config.yaml
num_hidden_layers: 14
hidden_size: 192
num_attention_heads: 3
num_key_value_heads: 3
head_dim: 64
intermediate_size: 512
vocab_size: 2022
hidden_act: "geglu"
norm: "layernorm"
norm_place: "pre"
norm_eps: 1e-05
positions: "learned"
qk_norm: false
attn_scale: 0.125
bias: "all"
tie_word_embeddings: true
parallel_block: false
init: "trunc"
init_std_qkv: 0.0495
init_std_o: 0.0
init_std_up: 0.0495
init_std_down: 0.0
optimizer: "ademamix"
learning_rate: 0.000445
lr_mult_qkv: 0.5
beta1: 0.9
lr_head: 0.00535
max_grad_norm: 0.5
warmup_steps: 277
schedule: "cos"
final_lr_fraction: 0.0
batch_tokens: 16384
max_seq_len: 256
doc_mask: false
train_tokens: 161900000
max_steps: 9882
dataset: "wikipedia_en"
MLP neurons of a small language model. Each row is named by its layer, matrix (gate and up: input weights) and neuron, and shows model dimensions 48-143. Each number is 500 + 40 x the weight over its row's rms, rounded and kept within 0 to 999. Numbers have three digits each. A neuron's up and down rows have the sign that makes its largest values positive.
After each neuron's rows, "fires after" lists the tokens most often just before its 100 highest values on Wikipedia text that the model never trained on.

L8.gate72:434512521549533536430558554508419478508479451518519505567509517507492473520539459555515454524523529513536510530463456592565488539493440475484457463415527480433544496485463488462479535515489491604499483558450458450580521524480501506481523505383416557475535517463487490520559514458493526462
L8.up72:504428555471569433491558544538579493518481445484534503517474520440470482555436449445588479506515540499488535510466506508454456455475471470518522495508471479487482552483523512481502486452566558492534517552444484409573565516459521530531569446539537467524479502504555453496525509480517505459
fires after: " a", " the", " their"

L5.gate130:510515449434546482505487470536480518424422516495519505565505572497466582537522437433484469505550529539522584541470541499539457596513452455456468478509492494405543457521544496487463530536427412491528497516547518510547469530531539486532577527468496550452445504502437512490455486493425509476
L5.up130:496522447428503445598481503505521423461410470541512478520488549588551455489494456493493429506465524492429504530565453538401468433499548485445482559505423535470531544442495508539545527494448514449568511522555486571534455445456477513500506592533516551510488529544522519465555428510547516482
fires after: "|", " D", " d", " |", "D"

L10.gate336:455481565534496521475526536503436463525431480499500477549451510493519496508541448475570526579538452470572514498480573522559534555505482447445562529540424524462449489547502511453586462498495525549426539497477435437548451485461480493482556502534474486468506570496413477472549480484527506467
L10.up336:444466541518415463427542473483452469491490471525389468445460618483475534500533411496516480488527563483526556520421566465556490542501459497441507498475541602459552526507474457491484515471521495523471494513486526478550546455562402523563500491506454464442525499467463556473538428514563483500
fires after: " l", " b", " B", " s", " m", " f"

L5.gate270:450517526499466510458506554450462507546486473448530499452588491499546537446546524430494498497435533479547484464516479466474429492530465500523571514499518458479530442560536575563459449481422504485463550525410459542480461523445553492589451482468489478449500534474504531537543427486470522462
L5.up270:523478496520567463485579547520473502563507468483491520474494488482470470506522509530425463514484512541467445396511470471407486485529448504563466589475533436463455474541506548501550479475476485501504540497524472571488480534430541462508551541469487432503509466466551485444575484524535554550
fires after: " t", " m", " sc", " g", " v", " dr"

L8.gate246:497503524495487472477499480445492497446507525445591462543549456471489527430514605409478517534486471544576579487503492531472557582524497593503464447506499488468436528433535450499420504476480432560432499539546522456489466512527439545519480511529470481496426516443451398548577518533550529459
L8.up246:488517528603471502440461542491507472491571480512524465535448477551545455531480507493446580531431499489459478553545543505477562507498535515524460484459494602522496550557523459438472480457512462508561476494545566505409484507502426474443483520490542449462453472499503449582493579522510494508
fires after: ".", "os", "ro", " Ex", "es", "uro"

L5.gate250:440615534512557502549448517481467528534515489545489478378548428504450500495569551498447610453534471481527428476497523524472519487523560480458542490517538450483466440540551586475489461497494532562523511479453486538450460461468478520507494437381512507482485513499493478493513509516526594484
L5.up250:515532502524568473447475451550471493509559513556464518465480506544526506501487487513519543539509457576473485469527427490497535516473482489551534463548557444502470475477463547496569528391411523515558483469484528448524439554506466464530574464477499498450566463488481488457493491519495537520
fires after: " t", " h", " m", " n", "ent"

L6.gate347:480484532543472493472529507474516520497481555505514436519431451381481576479533476458488502571515543481537575502402413530499469455469525495505516428576517418463522513381478444454497549506466457511493495562499516511475516491531552439439537488527525563511509522539549539530520445477472504483
L6.up347:557508486490503464484499479503526465472553505484542395518485528514504524478568454457502490527548452413502541465413457532478495444549455510463497492570470459474513485434530493445511425476511598516476467509505511528508460449467469569460495507542497423446465596458537470482525482479528474506
fires after: ".", " f", " se", " re"

L8.gate318:427478499507483573414527537480458530547499480529435534400482500478539456526444554522522543459487531487594544468542548577574439495485485504475529471494536502457543512482488469477475534550537476492487484530533437514503567455500501525413459564513484501446507554471464464436538400538493583472
L8.up318:442492492520515518453552601590526500486488544540478527481500577474503485470487517539564556585491441471458531449507528490478469514533487498455576499485507456503511439503451483483507508514433484439437560518520432542523540433461529526468470545455486444472521551520631530503446484507507517465
fires after: " g", " b", " f", " G", "B", " qu"

L9.gate436:459480510465480479501579525557513544531506557558440548433485480476423605510477525547500456504474508513513581427455538526460501545518537486521533520490484434521495492449494453520499477527556460506466529530496522476510554456494418536548523541466439507490478549496586443405522479382511523431
L9.up436:491499549471551433501583434521477512478514442523502446506560437522468533428480533455497542548474511518436562395454523488418476532497529567572520503494506466481436463369524552497444442565540525561479455481436488479501505489535468578475569544438512456436472495453499455423469423447513469515
fires after: " w", " W", "W", "w", " is", " was"

L5.gate96:497522525476475555516468455487520488542554510503554544521535522441431498436528616509541547517511513494543416555573521486549554433550492464492484425449498493578474476548533492465481499505483434493509537521510482442448502497484478473534507458504422487469516522507506478528516484489602497508
L5.up96:540505502420505487495510474491433534493548559494494498507419536487527512441485504495540474521489542486515458411534403543498464469443467490477551595532493463538476537476566552477534542598444497485518505473503444488558504544481546423548466523531467530457490554442524440466537491441437473533
fires after: " l", " L", " Bl", "ell", " bl"

L6.gate42:509494530463525502560514470447532516503587490459462488477438520444372475462449509539570530557492531465487477522497499539501516500510503502501519498489458552476501527522419499457557501577443476472543502465594479506533471490506441442557503449488507560490600569485503498477528460532487464442
L6.up42:485570558557491547526498549490476491457437556519535477563469434487536423546474510491560534527539476527475537518486418493445502485447577488477490545514483459411560519589531549578475475475491501439545511465543543404508544507534418489514554427461465480498483477490538430498512488457516498497
fires after: " l", " ch", " cl", " ph", " his"

L5.gate57:541497492508497523510510489518511560444611531517515524537533519431482557454445573506573517502499458638441455529464513498517522520494540471491462432510423518500428522478559471492491472495535462511494475480468566536486472527548546492472536437537497459537519516452467524517505443516427509478
L5.up57:533470483521502518495496594559568460594468522492533457455526465494505547498484421487521452500518525440513424530470526490469516576533493517505508513534556474515494528523456503514459549487483511453544574552475417526525486480517454468524557528455513485494478503493459464522447426495518535435
fires after: "199", "198", "–", "191", "0", "8"

L6.gate21:529481506515474462479545598492512564501517510563536471542469535404507576484541482515495521464518496468509517529443533469503569556527389525527562484492481523460543495458479504468546449517500467508554539520508462486554524487443504515452527488526547546473547491445384521433492425549479445499
L6.up21:513447525490473521499486542510549447537472454472454508466475566517532475521393555568445510488456561530489475523551500548471486512534538547490487494443456507451446591461442461538536564563490443503466503487480540497508524523477511497465496468589409495526508535462530453484547526491488476353
fires after: " in", " M", " L", " m", " In", " l"

L9.gate472:469527532513448478534563463510498474474509522528528530488461549452493547521579558483571535508489511498536484509503505549410480562488411493463483482531517495470576476530495437571446477520431469480418474541503506533466485425539486478471501467436451467520479552551555465464520477492500488465
L9.up472:473460549512497519559559500465482495535484556454520475533473491477487502461543445450477509489516408542448543461515432509543500479489545526531503474635492552457527534497471505521514546566546501454471536473418473508441488524517565479599443516457532522548518494485493523455573533558469527506
fires after: " P", " S", " ", " p", "ro", " |"

L5.gate38:492538523512538554443543506468454535527528493529504491435429441422532539527551495504564523471575532502557543508489529495557513539437457543496514511544466517502458502513495539506465510462450512562425443550475456472485488424517444501539532433499539521492525421496518493505463480446553412539
L5.up38:462516487430400498435543496557528452461489476452480428461520505581508464500510532504491549529482477486494477454510525508477530489592509518475525474530511542501516520473451518515559442513518535490438513519512485448491474505541500557532482436488514500467508461556580473552437483500526496583
fires after: " h", " H", " s", "S"

L8.gate262:519483492449479513471522492498452462466427499551435473441474514439457558480562574479471483487440460547552502501486512511461482526406452473476500507523473500465535474614468573551469461558454520456500503597513547450505484470439478476471500505475472529479484517509546445483522493477488481452
L8.up262:528473463564561477443548551448465496474437478502541552474565440505481538513520470445466493513509495509496541508431488460529468446490536447493463466474476517530546512552465522533488504434537540451572521578558487521461471486407487535562547448531490524422581470434486512441528463512427465503
fires after: " F", " p", " W", " f", " P", " M"

L5.gate251:505486536490488488521508439464474482501538486545486485428475433558531491443488538491503538467523520566504458469509546522508449555500508470580514492540545451528484561492432515548463501515510482477532448491495455473466554450562521487575476472488465424486574501541564443546496533467487502445
L5.up251:489481471457531478430531499522517501511441495435554467493487492515470523472516509480414537496506539477585476542462518548469510555508570482448514550539412482462467488508439484437536504413521532512443474527439493468496530513545514591468508513445499477509578525414557485484470533496493464497
fires after: " s", "S", "k", "er", " S"

L9.gate197:381487614539502487467478546465473568475543414486475409460484532551554483488566561517491578456466435499539522466572500521496499601438461523472520530583528487514500479528507501519467452553487567519555502504549447486482538481443473490488474495467468459417493480491591491481484496499526490527
L9.up197:453555506517390564514524498479509484508498520502522478523532481501506495504557504516548536470461495535483513478534492514490490519512534506526525433537564429456532447538542477520466463527432537464473574506501517551518493557514474500548435434549484447465484564537440543526567514491429496506
fires after: " G", " B", " T", " g", " K"

L8.gate253:476440538468515467475532426479506496456480516425471530511542552499509509482513539568477450429470439505483562472500468463539501506511519540593500489546430490589518497553463515490443478472626483565493474580562484496595483469523463502493488483561539501524462522512490458598503515516519509478
L8.up253:519510487485538514563451490534483488518443501476540504491513468440487490493496439519465558485556481536463564438594466502560581500415493451524550500465458504521478495462560504475535483451578441560512468522469548426535476531491469577516566512490543448501554488458571515535442525447473508450
fires after: " John", " Jo", " William", " Mo", "ick", " we"

L5.gate59:479460553473497578499469469465487468467548569465487561510436501509501552577514511506508446398582515567509479525472467483499500463503520470530459496474457485480548514543525468481488524562438477504507491552487447449572491554512540494516450533419556539486413443456410497532528556497481481434
L5.up59:551509463496500498510459523484415444582543485483528590487467446432500519409523471431545576556474526526495502524530438516449489436471529486564536525475551527536424513535513492563470497415502477468467475493551496513533485502538544523468473442460565452511536554515458441543448414521469468523
fires after: " \"", " (", "==", ".\n\n", ";", ","

L6.gate287:535489522402497511455564531543536503493487526468481429554478537483528469498516519437532464523581584494464498549521526576520502532562506509490507478480518517517495530404480492433527548526548482540439518525496444452492476428482507483516501510466501471522547444530455486442547470535550461515
L6.up287:484508480459491453496526490532490530480486506474448497503397543555541540541442498481510461550554528508499499482535476502447453483474515533516418473495453517522459480475471458504473536443482535449551482499451514456558580546522539519495546437528513517534547488526488523488452500574556552511
fires after: " the", " a", " an", "),", " by"

L10.gate250:459495479581541525483506519493443442521463527478527501555505563433499549525500445515581525553467531495574488467543529537474579461559432523515467524480575505454460451415436473495491477534485479498541523495484482556493447490521486542471502522566582527451451410587491486462574463485489499520
L10.up250:516596550627522504464590503471509501469461504547525517599521481476542530538495511539531470493534485453478503496514540475514442486461523521459483536446514503489535540463529495535484575440459432427538521503574486499540515520504549451487473547503462480512471481553516505473516482501527482536
fires after: " c", " C", "c", "C"

L8.gate314:407517530473504557552513510504514562554567455514487562440512518421433574515563550496516550453502485538528552484453547546500479585537452513494501463535486495527492455487524439460502459509545476567451537520409467489513518461540472555566482520467526560441530484491480497484490486455481446445
L8.up314:499469482495525482492569531488481459463504486500556517462473519492555519486580568460483587476508518478454529509479494484411458448523476535534427569519498446477471501511584491518547462485493526493500504571488473430504508453538473515453553526544486497510542474533474459456509509547567514500
fires after: " re", " K", " e", " W", "E", " w"

L6.gate71:571473477513494452467569498513477539495559510562557403524500477446492562463574508509509512506487443514525555435491458653501425460516436510468533440543496495570468522540374486559509508510454542513398467501433516467515473513535512481452479458516504411506529551438458437517555499514485537473
L6.up71:510484481487500532481466574540473513547535558425583505441453465575481490457539426472520472514508537559459489532502481491545542471488478525618499534515495568519466502540567488555483405477486480501482501548484490497498442520496525546517498525468519484550461491493459494567458511517513411516
fires after: " w", " s", ".", " vis", " de"

L9.gate465:508501540476451490458588487559461504472499522536513525449510561497520538466556429477481513470515530473502554483496478463563432460446518471499468515521540505444461554475458564455450568543522569553507516528481534425551509497545431496452530493503432512568537556508539457528513484458618474462
L9.up465:493529486496507516498561489507436452472496465408516513540483511486533517511503474524454525550546485420487471479522461530539515527481516526547498517470457552461512462456487573537526503524455527488540518527443522462518510478530504612463438526530486441446544542473567475491596491506530455495
fires after: " the", " S", " The", "S", " an"

L10.gate12:540465553540445493550455481462511511446431495533469478489535539456554540509492618521512505513520524498523535502413484457480474463464590576532527452543482464527475403547466540538523514420505547461427514482479525512461553456503489463504642499497486439548516482446543456500443499480524504427
L10.up12:488518516578517445499566532509582493517466520525481435547529486473532556506441541566457506424494406522511449534520518479479470612496432535481558460454509509467446460524514479492489553475467510542535529460499420444584534545553443510483455517435500477438546514499448529455452441532416525460
fires after: "200", "3", "4", "198", "191", "2"

L9.gate94:516497523557519530469535500523517530553483481585543542465482542528544465499526572472497556451550468460476464488484448536523500476408443492437537470449512405501522435439470548518542484431425515466488500510454502502477534532477530504528519463520479516446540471498513426537577469461507507468
L9.up94:498509466497483491522492552479539557444558517520540427491520456463506471458534534530542476509590390495520517512507423483431542505474562462532495570456499511455454477479484464534561480455434483541549493508506502535520487563474439495511546424478557485455406431527518530438477534558533539508
fires after: " t", " T", "ic", " m", " C"

L9.gate484:547532459486477478519567489511500437449544506512489412438465514491465515462561509472538510511540514470428523476465434590492495539446440535432495517529461567542519470571465474576538444472495514540486516534482435481535513463563530472510518494534491444415467540541493520444553509462549485487
L9.up484:534436500562506514518480541500474548504481550563529466506573500538496468520431528494401484483519486520396529513511547520563517514510471405505471450500468447502545547485504553520555537527560531450389488548494481555463465507512482439474508530556473446462514461528510527506449493556530509530
fires after: ".", " w", " house", " publ", "e", " b"

L5.gate35:504471484480494510508523454499523402441481556548432457518522555466457502514488493469516497490545519518580488518472567439479520440497479497439579455556459487446547488496567495495487550548459518567456476437507503564533486523546522509467506488453487530416456494439463497457546460470547465527
L5.up35:506537493507572490533441495430515487523545450486560466563476476552427441528509425503499534455465559525522484533509505435503514538474500408432524577559577545565496525510533462471544535523464582495496564520543427509505513434449470437534490431439549541510485480484488542442479500533538481555
fires after: " l", " L", " cl", "L", "ed"

L6.gate79:539513465496480511478590490484522537496463524481470479529580456461451501496503505444484523501522534447535503466484504533532439477568462469547529532510509511433529497447505484512480506601392459532449499501524471472529434470516502519515605529538557532484519489507507520509521477520569417469
L6.up79:516490481534494507522524465552502452512557498488565530520560490496438558476506482477525591541509437508489558537533526465495506436480475537523489499549515503468461537512522449417546439479510498523473468504557459522472452474545418447562521548506567516481495518490529458621480572454495432495
fires after: "."

L5.gate197:490478538508484537476486598452452466519567486553517507521511478541462503495514517454500560505503431467532457441528516503565471503519507484458512509456589471537501440373481521488486520589466462477406502504579512477473551423456494492499545498515483492453541502553475497423524474508520474559
L5.up197:508570525476548502489568486458461499557516459581479449515513519493478488490553498553553442444564497542551502503451521516519472455472455506428528489444497508468533447469510443455461562457457498519490400528528460432551489513509548434547510570565510510459452481462506548423488488491443558483
fires after: " c", " t", " T", " C", "T", " |"

L8.gate488:480521486517498567489555449576559515475500487538465477516509555546497495517475521512523446551511472504549563517464524515469481569499478508506477589400502428462519519508522470509499561531477481468430496493604442511422501525448518474422528538539560472488511545544489474434507506571449436453
L8.up488:419531444510544469503468486475528561474456533520532523464506526542453540570526450524530505482558524426534494528571491435551500464463467470412516529515494466510543511492555570489491496493436522534574513552557537471444576578542564520401504568458505518544544542483509470425529552536543496481
fires after: " C", " p", "C", "c", "g", " c"

L6.gate299:567487471523488521492530484504478484476566471436458481478369536453409533481481533482565499548500539503452450539503497484472600464511418537517536533482545519495461479456540539485531431549507400539526550528489473477482508490519407520563531409472520595469540531521455531469460479521420492463
L6.up299:553515519478549426516550464427482399510490504573514538522424543458458532511521543470553452526509523514487482506453518548473464496488486486484493479539452488467455475449461546431508536551433535559521519462504545504517479450424533500494490504500498513482478515460437543508448458493466549508
fires after: " l", " L", " j", " Pr", " cl"

L6.gate308:478464508467469523462548451554570576496516478562490482478443519513542514453574517488548531497491529440510551529566423507535495527472474506475452519542478567497450567496437562469496559557490412511476499535461515580552493491540466437454517500474441532536446525500527426511529460424468547465
L6.up308:472481479560472525457576522466519561516602476555490433399446483477490479511461509480447529412505447462560500463490543499571497569434440536547556508501503540524532515511466560493559454534533466545464488459505463489487497521466490536495523498487424514493454479458507525454487528514498550515
fires after: " the", " l", " n", " d", " The"

L5.gate73:462535536460521446451488570502532502471429466515479481497544447554488557440500546563445442455500570548519461496491509471490531503501512528485529443481450487512522506434490506523468607550452528471532476519440523558564534476458553479486488513519468554450513516536518490429515475555509461490
L5.up73:458531478413455513434476533488487499414481485555459509473549551556511505548435504517467516487550546527527543485553544481467576498520500514508457529488504502470489481499512484541501495530481544497507481546520454461555481538495549552570514449439529516493531535448452516458498522576437482489
fires after: " p", " P", " member", " ", "ri"

L5.gate157:448437515539498455469465511434522510507506499526536602524483472369523518438497532447527507506537473501560484565443572512502485541520456597547523482460497534482488512511543470503494542512476529431471513443498488506485558512528474468542449438592493453475465535443458521555508441555504500418
L5.up157:463439563498469521477499442510498457500516469553468520430428536501526501506466524505482511461524458582529470487540492461515406538551521495456476556532536486460455533427516556529467471495505480478483472577513519440505517530429492575475504505570423504553512445533543418527476556522554511461
fires after: " m", " (", " M", "w", "-"

L5.gate48:513508603501513464502505518543447528495525505481486552513520492511509594477551464441531483494571527423580540573490503509447496592530430472537546514555478550464556508514484485510484487484513496478506455554447487501469514539437556543491541523428444499493627532543474535466498421502483512527
L5.up48:462507451503460478488487498555581531501487467531451452509443511482502526432576511438529505481478418516546543509510547495370478514464471479382479488494540560516491549430507541491541535549475498478493514498477540462486557497479486529529520502500428498426559570456472539495559481545440503503
fires after: " s", " M", " S", " m", "S", "P"

L4.gate104:571488452480412510458494413543454428507511463554610493463486513579495494483493491436542518554504494499464484467472522477535568467520457478443482480485465448477541516472462518431508473545419471510513564512538526561487537464462537412551521516508528481428490588466488495482493527538502481563
L4.up104:486502515481473500557536571489465488480496475533459497428480560420494457497492506522561488507520491457424477548465513461538464534494528535416504480575502533546468433516486508463570479576443570523520570466459437506521509441491459515450506529481514504450413561506533531477487528552509467511
fires after: " a", " l", " t", " the", " y", " inc"

L6.gate140:462534516443500470493564536396515499536488496491470471440519472561481550490470452438506514467517496489529489440497479438560486499506539520470529487502469455489457480520495490511578519485562592504454493508525467488514489560525573535518507413437526415501459514493495456519510550470463547510
L6.up140:499586484527477464445559526548444490507505463489516507491457586528507509420536429437604510431477550495527531528507517475431384455489493493515532497479451495508534425451469518463507521405482544531556510508539548479508529500470540482481527533486523478550568450477583455459455484534482518525
fires after: " n", " var", " t", " N", "as", " v"

L4.gate174:548518495467486519511564485487472480535576438486552559512475497484460505472538492505552516570519470532387515472452598521553480514408475486485495474489543524526486493464443531449481486496460459461531516588485550533505504451434496449530544542571504533534508540480510509561435448537447487438
L4.up174:481553492493564491494459512475577496430479558519501478521492495487446533497521442429541450507555543536382528467427491512505447587502506501603486429558558518515545491583485506555478508457493514467509419511417492469554516501518490480445559482482475487542515490464524413493470504498544494451
fires after: " \"", " (", " =\n\n", "–", " m"

L5.gate351:533445486450518524531485541498493438511502549461503479530531462436445430579523470518612501546502464442522547556525501461437581453516478497495529565542436459497580528541526552470467579497429565497463572448512462491532563508525428496549529504468520518459528488492444545463521486518495484557
L5.up351:524477539442527470494547489488530510552469449498475431491434556425457530537587468510519441453527544550454532490532457518512457526452546523534475484565561525529543517507459519497520501494577570508501446468488534524532510543461513520529532476497483485506528433552493487420537517448537456502
fires after: " St", " st", " b", " L", " B", " l"

L9.gate32:475490496482593530515545502589552429570444485472507475510501565520532465521518492445477492509459494533489459471480514535490464467528484483519502526491547516484533517478472480487487541497549482508498484481523477520564516501448470558575505557514530600476493526540565518466510444483421464479
L9.up32:503489456574530458494504510536490514494421469471508566524478479457492495563385479461472513488515583441525516468430524520533494459587492472530461479520520503544488453504516505470502516499515419532486560493520566530483546423479561552501462466508531523544456448428580500461563536488485427460
fires after: " t", " the", " T", " mod", " f", ","

L6.gate38:506506466490491583528521492443458453514436492549508461466478561444473537447586468525516474486538492508523526519450428515482430550521534494428531500557514511460460474433473540555502466541525465526430491526466546489548522481473493473527503444536394531495561583478514460507595428536440569459
L6.up38:515510469471559510509502548486488481527493472475496467486517488471512521479505497483441457436438561476522472502486564501456425548543440454466485549558501492530477472459530616492586450449446529531555507574475511474498471543444471557534464495521451450525509520545524457449566490565507483432
fires after: " p", " M", " m", " P", " c", " Ch"

L5.gate84:466519523501492506490513479504438553489462474491530411519527477543590514468533441542528562521508441449536454453478488583506509480545480514478516463451604400531484515503540527480512534487479512495536505447503470473491502488451483534436532559495543432514469483546542544502541478486462547483
L5.up84:464551509589529457537507575496458451475450515510525492464455502444481481515507468438539546518453492422538534519462459489522455503458443564532431544482489509504469420526454521422544551524499488491425465481527493476480516569485586415488443522498515512530564459453480576455594539487457505508
fires after: " t", " T", " g", "em", "G", "T"

L6.gate131:448460487534484544500555457552467477526446457504531482492494443508548537454529481481478558478475457555501499503496548558558434530490509517454527435500476472574453550484437509515483502415547451534534453558539457505531531495577450516549470505474533513490530462517506455545563470401533504443
L6.up131:504490528515461495456475552547486543503513497522537482496507550579487573586518489483425513537421502450490487378514494472539500475475494490471458499542477485532531528525477497436570502486561453550429420489498532499530519497522480506448452453545460503497434484522555561518456566514486492495
fires after: " S", "N", "S", " Sw", " N"

L9.gate62:550552568484510497448532568571535542490475494473547519545440491427474527486528507482539469498532536527499545490478430490550545419527475520476490494456549525446498391463486489474516527484535447512496513497515459431515500424493466456536573548439458567504508497510427521492537485516490505563
L9.up62:496609530493549495511512518557538491435512450547461513514470508479451506468499516476499500524603451442511472498497546568436545605504474447467549524479547540508413488487440519464528482435503523532529484498496464435579547447472405501463480486487498560542591498550488484470456488495522478517
fires after: " A", " Bra", " C", " the", " c", " a"

L6.gate270:479527475583510531504479494468484505479501503582521498544513502463475550502533492450494540474495526406510422461509509541448514504504475491538502551480490420581514454521495465510551553498522404494416567449409488456546483490466511518601497523481569479471512454429492547498483475466499564550
L6.up270:442504490481507455479577460483457483593493543518525491441531545510538471472517492524512519509415466457534553521427495481591502526573499479430527510442522492505443432475519538414504501490436493516516462489568489460466443492512465521545510497541497458464507508406556577475533446521488524493
fires after: " t", " g", " T", "G", "ak"

L8.gate493:475479515484479511422571530473462505447522518404461512511476494479478506570479454460594460510489450459479473455442572543555464512534451486466501548461482467464558431476484594421367516468437487526480532469522526476510507486493427535490489490510481499466510572512492528493502468558466536495
L8.up493:478435552491543488539476430471559488523519555557443453461443554499488475563536512495459470462471474490509505448548477517505543421430603489494476450514486460485500510497540526459494500492534534426516477553548544433515530480501486498512474537515512528514502511519464487565430468530494481528
fires after: " b", " B", " the", " All", "th"

L5.gate78:493579434555599505520509512558520471537524527490545447481517475522553478510557530482477534468568531437466514471552473546437450490529494525462516552430545448499485472405459541507538485500455471507493535486532488481510467535520510483448517534469532446500483551527636487477505493483538454481
L5.up78:517540482543643499472514505524498467509425445512484522496492483511575544494539462480513482540514454505515570427458472557464488554506449553496494557563511493464511477426521458516497590514485490537454441423477470552443544462467480520491490601520540464495536494463525519533502464474462481492
fires after: " T", " t", "T", " P", " Th", "w"

L6.gate191:474493494522582512513555543404476510534522477481506475468508520498474554530573457504520510458486514476528555491484471517536487568473466426478553554538515499413521463522531496489520472542480528607454498550501452481529550533486443527528499516496462473418503476532456523487540441451501500473
L6.up191:472519559519479524560513495492529623597551524550519507538505546550519502499555436520437495484504515495497472464497477424496490556522511452552512508482461503532524480520459464459493523477456436524582480524509382463473536463522517438455446493500510481471440484493496616513443459555532483509
fires after: " G", " T", " t", " g", " K", " sh"

L8.gate48:426474532548565525484539468475505533506534530507453488457471488425438542507473496437568512411495511481537494530511601548507551498460456478536519492413557558494480500495543514478524531487403455437488495469519471512469516428485544534477516545514473505602488484467514543523528492499511438556
L8.up48:522497492509538529468510523523527493433577519497533519575503526453482504520432475518488452557563495516457510592505479429496548489523507480372542519500514528464482486458517503452566482513509580496432525472548529553465453432534465518508528567514502527538512529542513474463479584500552519536
fires after: ".", ".\n\n", " in"

L8.gate243:446453558458568469437501543548502610449533577474536433494466539505503524556533500429582474499504441528474538515471564523560507430537541474476526535492475445488531535497481568490541524508505481485463465543492408440585481433486448423547592505482499550461562507542513499471539470429534513494
L8.up243:551510519505474493526597470558432513503572479494478515479482515431461494521474488533482569564528520514514541514492453516560547463467466532415483468534433501481530487443441510455479485569500573477487556511529473497462585517550447491450499559511491461463480470536505486574524531512527488463
fires after: " Bl", " H", " h", " l", " b", " B"

L8.gate60:507433456491533516492520596500502463585452503516493580444491541478459489536539490405513492443541523509519490503519512483512537506499482504520533522470425551490560512445516534457492533526423525502456468592513536546525566528497514459514513529500473525492506438455561496490548502511461538512
L8.up60:531524475437472494494493489478461477458560518500490556418513528470538507476509495477574459536526552505426551463526563529444507522515467588542508445533494471520487441550496529497497538416517483490475432498549540488560520481523470528504513537465495458438518468433476494514495522457436467437
fires after: " ", " (", " a", " f", ",", " =\n\n"

L5.gate256:577506486533452533501607483468487463509485536481458458532463517500537444536544514489604442502454521506519474544464480455508549478489477480495473536436528486525509522452480454514620484515462430464559519473470486450484490530480500459556592487455578529505512539473427548497504504449572506517
L5.up256:551536508455440407532581470513508496493499570548457477454483519488566501479477429544544497510537497441574494455455463481492459435486532505521492489476501575460448500505447532410501514505500493542544556447496463572482476435518516455514484476467566481507446608528550461492481467441524462550
fires after: " on", " a", " in", " l", "1", "On"

L6.gate417:437430483423546484473545510459464523451460526483454517562472551447505530583586478506511483502559540575527493527542499539577427525485475474532521524536469498472505500482465439487540539502550451462508509505555519412543480503501519502503515516520498535489489518513514400470507411498454519548
L6.up417:503501428508511384433584482474477492537457477397505512532483456489560498452520505482470532563494488479608506515453462483503467510563459502495496426529531467377483467458467522479496522510496444482566532514577530518548542524466498546462477489608504519449511490485457458438509463432520541502
fires after: "|", "==", "-", "===", " |"

L9.gate266:483482539458513488519597510570499405533488467461565527482493494516456497482513543442512547575496538473483508439393507507474461537512479524612525501560557468501465511449509471510457573462475484573427514484492539506497500523527456509452521554492524479444449479562473512461490506508543497495
L9.up266:548465471569495555481512540477474456537516522553512542496617423486491536471553494520442526515477543504523500437457485500432516480497514461521590518493500506531542481512555474487488492506511505556471466507470425484534504456509506459475590504534467438481503526604445501529517565428496499433
fires after: ".", " house", " g", " Be", " me"

L5.gate102:488460429506483499489458498531423508522501513538504503461438560564484538461564512416518484551492542477580464475476474563470545571498557477554510558486446513483478554471480559459475545442424511478561536427510478460547518584438531487460605527463494486527523444482458472510492495492463403470
L5.up102:581555471497532491520503516537552525532525509442522454543487501468487488543468454543467515488552528498538515558500580420533477558550429490514472530500487482497571548421541535393499531537390525509443515516472487486482571476501533464503544577488499468561458483530498511445528502470536525476
fires after: " c", " d", " C", " cl", " acc"